config.toml
vocab_size = 16384
rope_fraction = 1.0
bias = "none"
tie_embeddings = false
extras = ["capped logits"]
lr_head = 0.00722
decay_shape = "linear"
final_lr_fraction = 0.0
MLP neurons of a small language model. Each row is named by its layer, matrix (up: input weights) and neuron, and shows model dimensions 112-175. Each number is 128 + 24 x the weight over its row's rms, rounded and kept within 0 to 255.
Before each neuron's rows, "fires on" lists the tokens most often at its 100 highest values on Wikipedia text that the model never trained on. A number after a token or word is its count.

fires on: "1" 41, ", " 22, "er, " 4, " " 4, "6" 4
L6.up5 [154 117  94 134 117 167 138 105 103  86 121 137 121 136  65 145 132 144 129 164  96 123 113 125 158 143 145  93  74 113 139 112  99 139 156 142  92 146  98 122 134 134 116 149 136  99 110 141 108 127 142 134 132 139 140 151 180 133 115 107 126 148 123 126]

fires on: " | " 11, "1" 11, "m" 10, "th" 8, " second" 6, "rop" 5
L7.up819 [ 92 115  94 138 116 150 112 163 150 142  94 145  69 154 114 131 110 168 127 108 130  98  99 131  73 150 133 100  79  98 102 165 134  95 101 144 144 148 126 135 122 143 152 147 138  94 120 155 127  87 163 126 127 117 120  91 118 125 130 138 124 164  94 120]

fires on: "P" 15, ", P" 11, " p" 9, " P" 8, " | P" 8, ", p" 7
L6.up1471 [112 125 162 135 108 108 144 150  67  84  97 136  99 128 135 114 119 124 172 115 142 160 139 140 149 175 123 117 121 135 102 113 143 118 172 196 136 148 140 157 135 127 136 160 142 170 137 110 125 158 151  70  95 127 107 141 155 151  76 106 114 126 119 130]

fires on: "\n\n" 34, "2" 12, "ir" 9, "arm" 5, "n" 5
L5.up1275 [ 88 164  93 149 127  91  82 130 134 143 112  92 106 110  75 136 159 130 139  96 140 147 117 153 112  99 169  76 105  98 152 133  97 101 197 149 119 140 128  93 123 143 125 132 137 155 138 120 159 137 164 109 132 132 136 164 108 123 173 174 142 119 142 163]

fires on: "\n" 67, "\n\n" 27, "–" 5
L7.up801 [119 118 139 115 105 111  91 131 122 137 162 111 157 137 145 126 101 118 100 119 113  88 109 116 127 160 184 117 150  86  97 158 166  84  92 140 125 153 137 130 128 154 136 156 135 152 144 172 167  95 150 123 119  80 137 135 139 156 112 114 160 185 156 143]

fires on: " =" 34, " ==" 7, "===" 7, " ===" 6, "18" 4, "==" 4
L2.up1430 [ 99  90  83 108 158 116  98 158  99 115 111 108 145  88 133 140 107 172  89 160 122 102  66 113 116 130 149 167  97 162 121 104 114 115 106 171 102 144 153 135 117 119 107 148 142 143 155 126  87 107 161 117 145 124 116  96 124 138  78 136 113  96 100 124]

fires on: " of" 30, "," 12, "ey" 5, " and" 4, " Love" 4
L7.up96 [121 144 137 138  80 116 124  80 131  93 104 119 146 121  82 118 124 104 136 129 120 161  65  74 100 101 136  98 124 172  98 168 172 138  97 142 141 158 130 135 113 124 102 129 137 150 139 146 103 120 113 123 134 103  66 138 143  99 168 110 132 102 137 123]

fires on: "\n\n" 43, "od" 5, "orn" 5
L5.up751 [116 158 104 103 156 131 104 131 114 134 137 117  81 159  85 138 127 118 125 118 143 148 113 120 160 136 147 153 127 111 134 128 123 106 158 159 115 105 139 136 128 154 114 116  99 107 120 173 120  91 141 123  90 111 107 159 126 154 135  79 118 146 125 142]

fires on: "\n" 25, "s" 19, ")" 12, "\n\n" 8, " They" 7, " found" 4
L6.up344 [ 98  98 112 121 109 104 127 151  90 141 115 129 119 130 102 160 116 139 135 109 115 145 123 131  99  91 129 158 137 143 115 133 138 104 153 142 112 140 139 117 126 141 146  93 117 117 112 150 113 181 146 147 138 123  87 163 130 120 182 132 161 164 155 165]

fires on: "." 62
L7.up1325 [124 131 146 113 119 120 125 137 173 103 138 128 141 104 104 117 149 106 152 129 142 138 148 160 125 125 138 121 119  65 127 125 137 103 115 102 110 162 125 148  96 125 136 113 131 122 119 117 159 137 127 120 137 134 140 119 108 127 146 101 131 132 159 134]

fires on: "==" 26, "===" 23, "ur" 6, " ===" 4
L7.up655 [133 119 135 140 135 108 121 117 153 117  73 104 168 124  93 137 206 131 123  93 147 142 132 132 104  90 143 121 144  89 104 113 119 141 129 121 126 122 118 138 134 133 127 115 190 122 125  80 111 173 118 103 117 134 140 126 146  81 127 154 193 108 156 142]

fires on: "1" 38, " P" 8, "P" 6, ":" 5, " G" 4, "an" 4
L5.up913 [159 140 121 143 134 116 145 125 177 132 140  65 107 139 107 117 132 106  99 108 121 153 119 139 133 152 122 125  80 103 109 114 173 117 155 102 140 112 111 186 155 108 105 178  93  90 121 127  86  99 136 122 126 135 161 126 138 127 128  88  98 160 113 125]

fires on: "–" 33, " in " 18, " in the " 9, "; " 6, " | " 6
L7.up1184 [ 92 143 103 142 146 132 126 129  87 154 138 187 148 115 124 109 142 124 156 102 133 131 102 125 103 118 151 153 136 110  85  98 148 109 126 110 169 148 139 162 161 126 105 151 122 106 113 128 120 121 136 165 115 106 122 119 125 200 110 146  94  70 126 168]

fires on: " | " 18, "\n" 18, ": " 12, "k" 5, " | Star" 4
L6.up592 [111  87 119 123 157  82 138 137  60 104 139 123 162 103 178  86 125 122 178 122 128 155  53  91 119 149 188 132 161 152 131 133 122 100 120 135  98  98 107 144 120 152 165 125 147  59 120 138 134 110 132 121  98 120 142 124 129 148 127 110 132 141 131 143]

fires on: "1" 22, "2" 10, "6" 7, " compos" 6, " bar" 5, "ar" 4
L5.up938 [117  89 119 154 135 163 146 131 156  84  89 130 118 171 103  99 156 104 111 166 140 149 119 109 168 158 157 155 123  75 124 153 199 124 113 153 107 159 100 155 125 116 106 131 123 129 115 107 162 138 118 112 142 124 147 157 168 169 145  98 129 161 109 110]

fires on: "i," 24, "." 14, " by" 5, " Director" 4, "en." 4, "r" 4
L5.up940 [135  96 127 121 113 134 128 155 143 148 111 170 118  92  60 105 113 154 153 113 112 131 149 130 102  89 177 156 102 159 136 136 120 141 130 146 144 147 103  93 102 110 111 120 126 161 168  97 110  99 130 109 124 144 139  93 113 128 166 154 140  99 128 174]

fires on: "000" 29, " and" 20, ", and" 9, "," 8, "800" 5, "200" 4
L2.up1262 [109 134  90 136 112 131 140 112 146  67 148 126 125 123  88 124 147 126  97  79 101  99 111 122 106 120  78 112 106 119 102 131 113 109  98 160 149 123 123 128 102 126 111 125 169 123  81 123  69 108 143 118 109 103 113 135 101 131 140 108 165 103 165 127]

fires on: "–" 39, " and" 7, "." 6, "m" 5, " m" 4
L5.up346 [109 118 121 152 124 115 129 130 183  86 172 102 128 166 120 114 143 102  98 175  90  86 151 120  93 113 139  87 129 101 104 122 116 125 128 161 152 116 142 122 116 124 149 110 145 158 151  79  98 125 157  66 143 173 163 127 131 120 111 161 148 167 117  96]

fires on: "\n" 37, "\n\n" 17, "| " 5, "- " 4, "|" 4
L7.up665 [143 124 167 108 117 119  88 103 108  78 119  68 115 138 108 168 149 113 172 154 111 128 141 126  92 116 145 103 121 149 105  95 119 117 131 110 131 127 155 121 152 142  95 162 108 108 121  99 150 149 152  75 120 129 115 132 106 125 145  99 133 112 134 139]

fires on: "at" 29, "ar" 15, "b" 10, "all" 7, "aby" 6
L2.up1439 [125 112 134 103 123 138 116 142 134 115 136 125 148 105  62 138 126 123 181 125 123 116 147 127 126 116 150  95 128 149 134 162  64 112 124 167  96 146 109 130 115 121 143 149 131 103 105 125 144 127  77 107 132 111 127 108 105 211 106 128 143 114 126 148]

fires on: ", " 50, "20" 5, "28" 4
L6.up591 [ 90 122 140 120 145 135  93 140 116 124 138 113 112 116 127 115 136 113 132 140 108  87 128 144 137 129 104 141 103 155  68 150 124 123 126 164 180 147  89 160 118  75 127 103 151 120 144 143 128  83 151 165 154  97 130 163 183 137 132 130 163  73 134 134]

fires on: "\n" 38, " M" 9, "c" 8, "r" 4, "\n\n" 4
L7.up4 [137 129 172 155 149 150 128 139  85 114 140 138 126  92 155 122 113 132 120 100 126 110 118 144 127 130 129 105 109 134 102 148 139  85 125 153 114 108 123 102 120 119 129 104 116 149  67 125  81 155 109 153 133 120 153 185 148 129 183 125 109 137 145 129]

fires on: "ord" 20, " release" 6, "ex" 6, " direct" 6, "In" 6, "s in" 6
L2.up384 [ 89 124 147 124  87  87 125 148 141 122 146 137 118 149 146 152 117 118 103  89 163 117 103 124  50 115 144 125 126  94 139 150 114 108 154 112 114 134 174 147  65 112 138 135  91 146 163 104 114 116 145 140 140  90 128  99 128 140 129 109 122 162 167 157]

fires on: " St" 26, " p" 12, " (" 11, " P" 10, " St." 10, "ant" 4
L7.up356 [160  83 149 121 116 169 151 139 120 140 112 150 125 186 139 142 166 116 119 127 124 135 131 136 141 117 117 113 103 152 145 149 128 122 115 189 107 121 130 158 130 114 151  94 172 151 138 161 128 175  99  84 141 114 101 177 121 126 118  95 166 102 114 111]

fires on: "1" 34, "2" 18, "\n" 4
L6.up973 [112  88 132 114 129 156 106  97 143 115 128  92 114 164 105 156 134 116  94 114 111 109  91 159 140 106 155 106 130  82 100 169 124 113 114 147 145 101 109 123 147 104 131 182 136 106 143 136 141  72 138 146 128 101 163 142 143  87 104 131 143 130 122 146]

fires on: "." 51, " north" 6, ")." 6, "\n\n" 5, " him." 4
L2.up119 [130 167 149  96 131 135 175  88 110 119 130 154 101 179 104 116 117 136 169 128 134 136 150 149 105 194 105 122 125 163 124 112  97  77 122 109 168  85 118 148 126 112 105 142 153 170 141 138 151 111 140 113  79 129 111 147 154 199 127 150 139 113 181 137]

fires on: "\n" 13, "1" 13, " ==" 10, "-" 7, "==" 5, " expl" 4
L6.up410 [130  86 119 175 123 116 133 128 121 123 170 120 147  96  83 164 129 157 141 112 132 129 161 111  99 127 109 105 141 129 130 119  92 171  92 129 128 157  98 100 103 118 148 155 136 108 143 175  86 173 118 147  87 131 114 139 141 135 102  94 164 126 102 114]

fires on: "–" 23, "-" 11, " to " 9, " and " 7, " have" 6, " × " 4
L5.up1332 [143 166 108 154 118 120 136 112 140 117 122 122 112 149 157  83 146 113  94 127 124 106  85 120 101 150 138  62 138 180 127 145 189  98 138 121 113 145 126 137 122 118 145 107 133 163 106 136 109 106 132 157 149 114 145 126  93 130 155 175 144 138 143 109]

fires on: "ch" 21, "ion" 16, "S." 8, "im" 5, "ck" 4
L2.up1215 [125  86 111 132 152 129 167 129 115 133 153 136 129 144 121 165 120 116  94 107 187 114 102  98 135 107 126  79 115 128 120 113 103 145 147 154 116 134  98 130  99 163 123 145 164  86 136 135 113 146 131 132  95  99 152 124 155 127 118  79 125 157 126 121]

fires on: " |" 41, "12" 5, "as" 5
L2.up750 [147 154  98 119 101  96 153 113 125 109 104 116 151 139 148  94 122 111 176 102 135 149 109 153 162 129 124 108  98 143 119 136 148 126 159 147 143 112 108 109 120 133 135 151 114 117 136 168 158 129 155 148 137 109 147 130 121 180 135 107 143 122 114 139]

fires on: "-" 27, "–" 15, " is" 10, " was" 6, " result" 6
L5.up833 [125 166 154 148 138 118 104 105 112 116 102 138 126 172 113 151 126 132  98 154 112 111 118 135 121 128 116 110 160 180 117 124 158 126 135 150 128 121 150 144 157 126 136 134 133 124 115 143 114 123 148 135 138 117 175 146 112 139 123 141 134 120 126  97]

fires on: "." 35, " because" 7, "!" 5, " it." 4
L6.up1110 [158 116 138 114 153  79 160 119 120 130 172  94 146 129 132  93 142 138 127 154 101  85  99  88 165 114 107 174 109 101  97 121  92 139 151 118 155 112 150 123 135 128  97 145 122  75 107  83 145 133 151 150 138 156 114 107 162  83 136 117 131 147 153 109]

fires on: "is" 24, "as" 17, "ar" 9, "um" 6, "mas" 4, "e" 4
L5.up625 [134 117 123 132 127 120 122 101 146 131 128 176 149 185 125 146 164 104 131 109 126 141 130  91 138 127 153 118  89 138 128 109 135 168 131 135  96 141  78 132 125  64  91 100  84 121 143 136 104  85 153 119 134 137 107 132  81 150 111 137 132 109  99 107]

fires on: " =" 21, "al" 17, "ac" 6, "ist" 5, "m" 5, "b" 5
L5.up1265 [126 144 100 121  79 141 108 154 124 138 140 117 142 124 109  94 109 112 134 139 151 139 182 101 163 151 137 102 177 125 114 141  99 113 118 129 129 116 126 153 129 114 131 111  93 134 133 104 111 143 120  99 134 106 104 140 130 177 130 127 139 111 147 142]

fires on: " to f" 14, " the f" 12, " of F" 7, " P" 7, "- F" 5, "F" 5
L7.up542 [ 88 160 119 135 119 114 181 141 125 104 136 135 152 128  85 117 106 142 114 162  50 118  87 141 138 113 159 143 135 186 165 102  98  95 108 160  84 129 102 114 147 164  77 133 153 145 112 160 147 105 127 113 144 128 109 147 138 120 115 110 106 122 162 130]

fires on: "\n" 37, "ig" 11, "1" 11, "ide" 6
L6.up1156 [125 140 123 134 171 120 127 136 144 134 129 141 136  82 115 145 136  86 169 151 171 167 136 145 116 155 100 109 186 167 142  99 173 134 116 113 149 142  89 115 128 112 124 168 108 101 104 132 112 121 134 127 145 111  51 187 194 114 119  96 111 164 121 116]

fires on: "u" 22, "L" 18, "f" 8, "int" 6, "ine" 6
L2.up1307 [123 129 132 154 161 110 112 133 105 179 123  84 133 108  90 122 140 136 161 121 109 116 119 140 173 137 132 142 174 154 146 147 107 146  74  94 146 141 123 131 104 168 144 121 146 111  80 142 133 170 175 104 140  71 122 107 140  95 129 140 132 125 171 162]

fires on: "a" 12, " m" 9, "s" 8, "m" 8, " mi" 8, " ft" 6
L5.up1372 [142 151 137 107 136 115 159 150 122 159 150 132 102 152 110 150 160  96 101 129 108  96 144 107 123 111 140 138 132 142 115 165 153 165 124  82 140 117  90 114 127 104  75 108 133 144 112  96 134 124 180  91 135 136 129 121 152 162 108 193 130 176 105 155]

fires on: "2" 26, " de" 9, "est" 9, "x" 6, "z" 5
L5.up1113 [134  89  69 121 149 105 120 172 149 125 157 155 118 160  89 117 132 119 124 130 116 145 123 166 129 154 140 107 139 134 169 117 136 119 120  68 119 161  63 125 131 124 110 109 143 108 124 128 109  92 155 135 129 125 109 134 116 147 143 148 113 134 120 120]

fires on: "-ch" 12, "Ch" 11, " Ch" 11, ", Ch" 10, " ch" 10
L5.up1283 [133  93 126 111  71  83 130 123 162 106 123 144 156 123  93 112 165 142 131 106  96 124 142 118 177 126 137 107 104 125 178 177 113 118 123 132 126 101 144 168 164  97 149 144 143  92 127 152 105  59 114  95 113 102 139 168 151 147 130 143 112 106 150 138]

fires on: " | " 26, "; " 16, "ar" 11, "em" 7, " / (" 7
L7.up446 [137  86 122 111 150  98 132 174 123 151  87  90 102 136 164 150 118  96 116 145 122 119  82 114 105 119  98 152 142 145 101  99 169 152 118 125 102 163 117 128 146 116 122 124 158 114 141  83 123 143 136 144 116 184 122 115 153 151 107 143 157  84 135  88]

fires on: "en" 14, "on" 10, "-" 10, "-ch" 8, "ch" 7, " ch" 4
L6.up148 [124 161 143 139  77  95 156 136 145  98 122 148 154 174  79  82 113 147  95 147 143  95 144 154 128 153 142 126 145 136 166 146 150 105 165 119 150 146 126 131 114  81 128 129 126 123 148 104 135 116 158 125 120 155 175 110 133 125  76 120 102  92 102 121]

fires on: ") | " 29, " | " 11, ": " 6, " |  |  | " 5, "s | " 5, ", " 5
L5.up805 [109 122 111 132 155 100 124 123  79 151 151 148 132 109 152 126 131  99 140 130 122 184 150 141 129 141 148 116 152 139  91 147 127 109  93 144 114 103 127 112 161  74 152 126 141 105 100 134 119 103 131 135 133 119  75 142  95 134 130 118 114 115 146 107]

fires on: "\n\n" 47, " In" 4, " and" 4, "\n" 4
L5.up1011 [183 102 124 161 115 100 124 113 123  76 124 124 114 180 116  93 167 138 116 139 102 129 132 112 144 106 165 134 172 150 124 122 150 134 111  87 137 125 141 124 155  93  62 130  79 112 127  39 141 100 103 142 132 117 142 183 100 118 126 138 118 127 165 149]

fires on: " of" 22, " University of" 9, " at the University of" 8, " of M" 4, " of L" 4, " of B" 4
L7.up975 [140 104 141  80 131 132  97 151 162  90 129 122  80 119 142 169 160 109 136  97 104 110  93 123 115 132 149 145 123 133 123 128 156 137 171 125 120  78  78 115 158 123 128 116  92 103 146 117 127 163 145 123 112  98 140 143 149  84 160 119 191 135 140  85]

fires on: "." 65, "%" 6, ": " 5
L7.up1188 [127 108 152 130 140 128 136 139 119 118 112 150 195 133 114 165 117 132 155 130  75 144 144 160  84 118 118 111 127 130  94 129 160 139 155 148 122 109 141 147 122 122 151 111 152 114 135 152 134 124 162 144 132 123 112 113 157 120 114 133  90 163 137 140]

fires on: "\n\n" 74, " Des" 5
L5.up603 [ 96 114 164 120 113 109 112 137  91 104 142 129 109 140 114 135 115 125 121 106 126 148 120 104  94 142 132  84 148 103 132 170 139 136 143 144 108 121 118 165 135 144 163 129 148 113 172 126 160 114 135 133 130 146 125 143 108 140 158 139 132 117 140 109]

fires on: " is" 27, " are" 7, " can be" 7, " becomes" 6, " goes" 5, " gets" 5
L7.up468 [ 50 132 125  98 118 141 197 153  94 136 112 106 134 104  95 143 149 157 144  91 116 100 130 105 123 147 135 154 152 105 146 138 144 113 185 115 100 127 147 122 141 136 141 131 116 124  85 138  93 153 145 156 132 104 158 144 123 129 136  88 168 161 129 150]

fires on: "–" 18, "." 16, "- " 16
L7.up1127 [ 87 152 122 129 143 123 111 140 153  98 172 136 164 136  67 127 171 166 165 132  96 103  98 150 156 135 154 128 134  95  88 113 141 123  98 112 130 175 113 122 178 129 132 147 137 128  95 186 116 136 142 111 150 100 112 139 104 171 120 143 116  98 134 151]

fires on: "\n\n" 32, "\n" 10, "-" 8, "T" 7, "I" 7, "S" 6
L6.up705 [121 128 178 158 118 134 129 127 132 101 150  99 120 131  91 135 124 163 137 110  91 138  97 136 121 128 163 157 142 148 101  58 122 138 113  90 159 160 146  69 135  89 140  97 138 117 173 103 120 162 161  83 101 129 137 152 157 114 124 138 168 121 124  78]

fires on: " p" 37, ", p" 6, " the p" 4, " of p" 4, " P" 4
L7.up211 [ 99 100 104  95 118 117 141 137 124  92 110 164 139 126 171 152 138  99 107 100 114 164 156 142 138 151 130 129 100 116 128 138  97 135 132 137 119 168 179 171 183 133 148 163 159 159 121 140 153 106 171 125 157 125 103 151 153 106 123 134 155 141  96 106]

fires on: "ic" 26, "ach" 9, "m" 7, "ac" 6, "ric" 4
L7.up459 [161 139  77 142 112 140 172 132 130 161 135 129  82 139  90 132 130 129 167  87 132 121 145 130 142 131 132 101 158 146 133 140 151 141 116 131 171 126 122 162 106 133 132 128 148 106 157 148 126 132 117  88 105  77 105  99 147 147 138 171 120 114 110 117]

fires on: "–" 35, " city" 6, " town" 6, " state" 4, "- G" 4, "a" 4
L5.up422 [121 155 140 102 127 123  87 119 119 108 131 140 174 162 120 109 183 135 116 143 151 127 120 131 155 121 103 122 129 137  76 136  83 135 112 160 113 147 117 149 174 114 139 125 109 150 158 159 141 100 129 143 114  81  95 154 138 123  95  94 109 146 168 123]

fires on: " or" 28, "\n\n" 27, ", or" 8, "es" 4
L5.up517 [121 132 183 122 114 140 155 166 130 158 149 169  91 123 118 171 140 140 166  91 162  77 110 113 134  66 157  94 136 104  85 108 144 172 130 153 135  94 113 163 138  96  99 175 199 122 166 148 126 126 142 117 141 132 110 178 148 116 154 118 123 123 167 123]

fires on: ") |" 15, "'" 12, ":" 10, "s:" 8, " -" 8, ");" 6
L2.up495 [143 121 124 152 151 135 157 124 118  70  91 120 134  99 152  87 119 119 118 146 114 141 120 131 137 138 137 125 136 133 127 167  90 130 150 122 117 114 156 116 145 134 106 111 133 102 110 120  70 106 125 131  79  94 136 142 145 119 127 114 113 104 179 118]

fires on: "\n\n" 45, "1" 19, "." 12
L6.up723 [164 149 169 135 108  83 137 118 115 134 148 158 123 142 146 121 117  89 107 118 128 151 127 100 142 120  85 156 125  75 111 146 126 114 108 132 108 144 173 175 131 153 114 131 139 128 121  83 153 119 123 154 116  97 138 152 126 126 103 152 166 113 101 172]

fires on: "." 54, "0" 14, "il" 7
L5.up374 [106 134 113 120 127 107 129 153 125 147 127 122 144  59  98 116 138 124 106 168 149 121 167 123 106  76 147 116 161 149 151 163 144 133 105  97 187 162 150 162 175 109 130  52 124 118 174 100  95  98 107 111 137 161 134 137 128 147 183 124 165 132 131 146]

fires on: "==" 35, "===" 19, " ==" 5, "- App" 5
L7.up1468 [107 150 145 117 152 139 145 125 119 120 112 169 121 128 132 118 122 119 132 135 122 134 102  93  81 157 146  95  92 117 116 136 140 133 119 132 118 107 100 105 165 134 124 113 170 139 148  95  78 107 157 128 138 134 129  87 113 112  98 148 139  97 117 116]

fires on: " –" 20, " of the" 13, " about" 12, " on" 6, " between" 5, " of" 5
L5.up226 [152 117 133 133 119  92 157 106 129 131 136 115  91 122 108  63 148 118 147 124  98 149 120 138 108 130 146 110  73 131 148 120 135 128 139 108  84 112 149 142 162 133 130  92 148 144 154 102 147 141 111 136  93 151 113 160 117 146 134 150  98 124 176  86]

fires on: "F" 16, " F" 16, "f" 9, " the f" 8, " | F" 8, " of F" 5
L5.up981 [ 62 135 131 140  91  94 135 153 144 104 111  99  75 110 129 142 108 149 119 101 120 107 146 137 144 119  95 131 103 173 136 121  79 141 114 139 122 141 147 167 156 120 103 141 133 121  92 132 132 104 118  81 110  99 105 127 113 161 126 133 168 119 149 122]

fires on: "0" 35, "==" 18, "==History==" 7, " career==" 5, "===" 4
L6.up772 [ 97 114 144 150 149 140 140 157 160  97  96 121 166 144 135 142 151  93 121 105 145 122 138 136 112 131 101 106 157 128 123 158 129 140 151 128 129 123 134 133 141 155 147 148 148 141 109 134 101 168  66 112 118 123 149  99 115 128 168 109 143 135 164 169]

fires on: ":" 25, "–" 10, " to" 7, ": M" 5, ": B" 4
L5.up944 [131 124 118  48 106 159 152 106 107 145 113 157 135 135 135 140 127 134 128 156 154 133  78 150 143 104 135 114 141 162 102 168 116 108 153 156 144 139  93 133 138  72 120 112 112 134  98 110 124  92  85 138 159 108 110 122 140 161 148 112 111 139  75 102]

fires on: "." 42, "s." 5, "ers." 4
L6.up701 [113  94 111 123 131  89 150 123 119 120 111  98 155 154 124 126 120 124 148 112 118 119 137 126 112 156 149 147 139 162 137 128 121 162 107 129 126  94 104 154 136 119 117 112 119 111 143 122 105  76 131 145 122 166  87 152 159 160 145 142 119 108 149 183]

fires on: " |" 23, " |  |" 12, " of the" 9, ")" 8, ");" 5, ") |" 4
L2.up1146 [ 95 119 167 173 158 146 138 152 164 107 107  76 121 118 130 133 102 115 139  96 109 147 175 137 137 159 175 118 192 169 109 151 114 140 140 106 160 155 138 140 122 111 121 145 134 105 128 130 121 149 134 159 106 111 151 153 105 169 141 115 126 157 129 110]

fires on: " and" 40, "," 12, ", and" 6, "er and" 4
L5.up922 [125 138 120 106 101 140 150 112 168 116 131  75 131 144 140 112 133 144 108  96 165 124  97 155  99 114 119 120 103 148 113 137 150  83 139 157 166 116 135 129 122 114 130 118 147 161 116 171 151 136  85 144 139 120  86 153 144 139 152 130 117 138 127 139]

fires on: "." 21, "ab" 9, "ib" 7, "," 7, "is" 6, "um" 4
L5.up1531 [162 154 140 124  92  91 141  99 106 124 151 149 162 156 123 107 124 103 158 109 110 156  84 110 127 137 116 114 107 169 111 120 123 113  89 146 146 154  78 135 127 124  76 101 140 130 111 124 144  99 127 161 138 122 114  97  74 148 105 134 128 159 128 162]

fires on: " T" 51, "." 4
L7.up279 [125 115 113 121 132 139 139 138 132 156 128 148 158 117 115 133  97 124  78 102  89 119 108 114 110 116 128 108 154 109 121 145 167 109 152 116 155 139 119  97 122  87  76 147 117 131 150  96 118 109 119 137  82 153 156  89 102 149 140 116 186 115 104 132]

fires on: "2" 27, "an" 16, "er" 12, "ild" 5, "air" 4, "amm" 4
L5.up731 [114 113 153 148 132 149 134 137  76 141 139  97 105 165 113 108 145 114 105  84  87 110 133 151 153 124 123 109 170 118 138 105 129 154  72 137 186 117 100 126 163 139 117 128 138 112 144 160 138 142 185 116 124 106 130 141 139 107 144 147 143 134 118 141]

fires on: " I" 17, " In" 13, "ar" 10, "oc" 5, "It" 4, "ater" 4
L7.up1353 [107  96 160 146  71 113 105 141 125 145 132 141 134  98 113 161 123 191 133 125 134 119 119 146 126  71 108 150 140 130  87 118 147 138 118 167 169 129 114 138 147 136 109 149 131 146 150 117 155 135 110 131 164 127  96 138 124 136 135 106 153 107 143  83]

fires on: "–" 38, " to " 10, "ol" 7, ", " 4, "h" 4
L5.up22 [107 105 140 137 153 153  99 125 155 102 162 157 156 120 109  56 112 118 164 163 141 150 142 141 138 177 143 106 156 186  99 151 135 102 118 130 178 176 124 162 128 121 136 130 124 147 132 140 126 105 106 145 138 141 195 142 124 144 152 133 104 103 156 148]

fires on: "2" 40, " in" 17, "1" 13
L5.up157 [186 154 130 135 104 100 125 126 172  91 109 152 129 123 108 173 147 118 165 155 107 116 118 118 105 128 146 150 150 105 160 132 126 101 122  94  94 131 106 112 153 110 110 136 140 144  84 114 103 145 157 110 110 118  64  93 149 167 144 103 137 109 142  66]

fires on: "–" 24, "2" 20, "1" 12
L6.up625 [159 151 114 139  94  78 124 101 137 151 106 128 123 135 123 146 115 109 161 118 123 154 114 157 151 133 119 161 159 103 110 124 153 159 126 169 104 150 125 126 118 129 146 150 164 102 123 100 155 155 110 124 131 141 150 160 147  97 134 110 101 119 134 134]

fires on: "am" 22, "end" 13, " in " 6, "v" 5, "re" 4, " for" 4
L5.up1394 [176 106 122 122 124 104 114 139 125 102  78 136 100 153  91 150 121 122 133 136 114 145 114 106 160 161 146 131 123 114  96 148 161 142 137 104 161 150 124 168 142  92 139 105 135 106 125 125 146 107 144 129 127 128 126  78 139 152 144 143 108 160 123 159]

fires on: " | +" 13, "–" 12, " | " 11, "; " 9, "." 7, " to " 5
L5.up518 [114 125 150 100 131 131 179 154 135 126 112 111 118 111 129 144 122 135 144 136  97 132 154 155 110 148  98 104  96 111 166 142 158 128 167 138 107 125 104 146 141 154 154 153 178 122  94 136 111 101 158 172 127 134 171 135 143 114 108 122 106 121 139 129]

fires on: "-" 46, "end" 10, " |" 8, " Center" 4
L2.up579 [130 120 140 118 114 121 147 129 107 118 130 142 132 144  92  69 138 132 155 162  74 154 161 124 100 139  82 112 126 142 151 119 128 111 163  99 113 148 138 101 128  88 122 134 102 148 164 111 112 162 126 152 108 110 128 143  84 167 144 164 111 111 118 178]

fires on: "." 51, "id" 5, "It" 4
L6.up1206 [126 141 145  46 109 108 123 130 106 142  88 130 161 125  86 150 139  73 187 129 133 137 164 148 131 122 160 129 134 107 131 149 180 135 118 104 122 155 151 161 137 151 123 128 107 140 167 141 110 135 114 105 113  79 135 114 108 105  88 101 130 112 116 137]

fires on: " | " 21, " $" 20, ": " 15
L5.up26 [119 108 152  70 164 137 118 127 102 119 119 129 122  84  94 137 151 111 145 124 156 100 134 139 174 134 152  99 119 170 116 116 115  70 136 178  90 107  98 121 145 126 143 113  81 103 130 136 111 116 135 134 111 113 104 123 129 166 109 122 110 109 165 132]

fires on: "ing" 25, "az" 9, "os" 4, "as" 4, "'s" 4, "on" 4
L6.up821 [162 103 138 177  92 133 121 143 132 119  91 113 129 142 120 110  91 126 124 104 121  90  91 168 137 125  83 124 111  93 136 113 159 123 112 126 157 153 130 127  98 131 164 158 166 116  89 109 144 138 141 128 137 130 141 117 110 162 132 107 144 100 128 117]

fires on: "–" 64, "/" 16, "2" 5, " (S" 4
L2.up1053 [103 150  96 179 131  90  99  94 115  85 157 136 119 100 116 161 121 124 128 153 102 123 126 142 140 125 187 118 106  99  88 131  92 158  97 151 160 173 117 130 136 116 129 117 134 120  91 108 139 113 162 119 172 156 123  94 149 157 150 134 135 121 141 140]

fires on: "\n" 48, "\n\n" 13
L6.up1336 [119 135 104 121 171  93 150 119 148 139 125 120 133 177  96 102 130  94 113 122 139 135 145 117 183 148 159 138 136 167 115 105 154  93 138 131 138 128 141 136 127 166 128 158 123 119  81 137 108 124 168 127 136 114 132 145 118 122 155 134 116 162 118 142]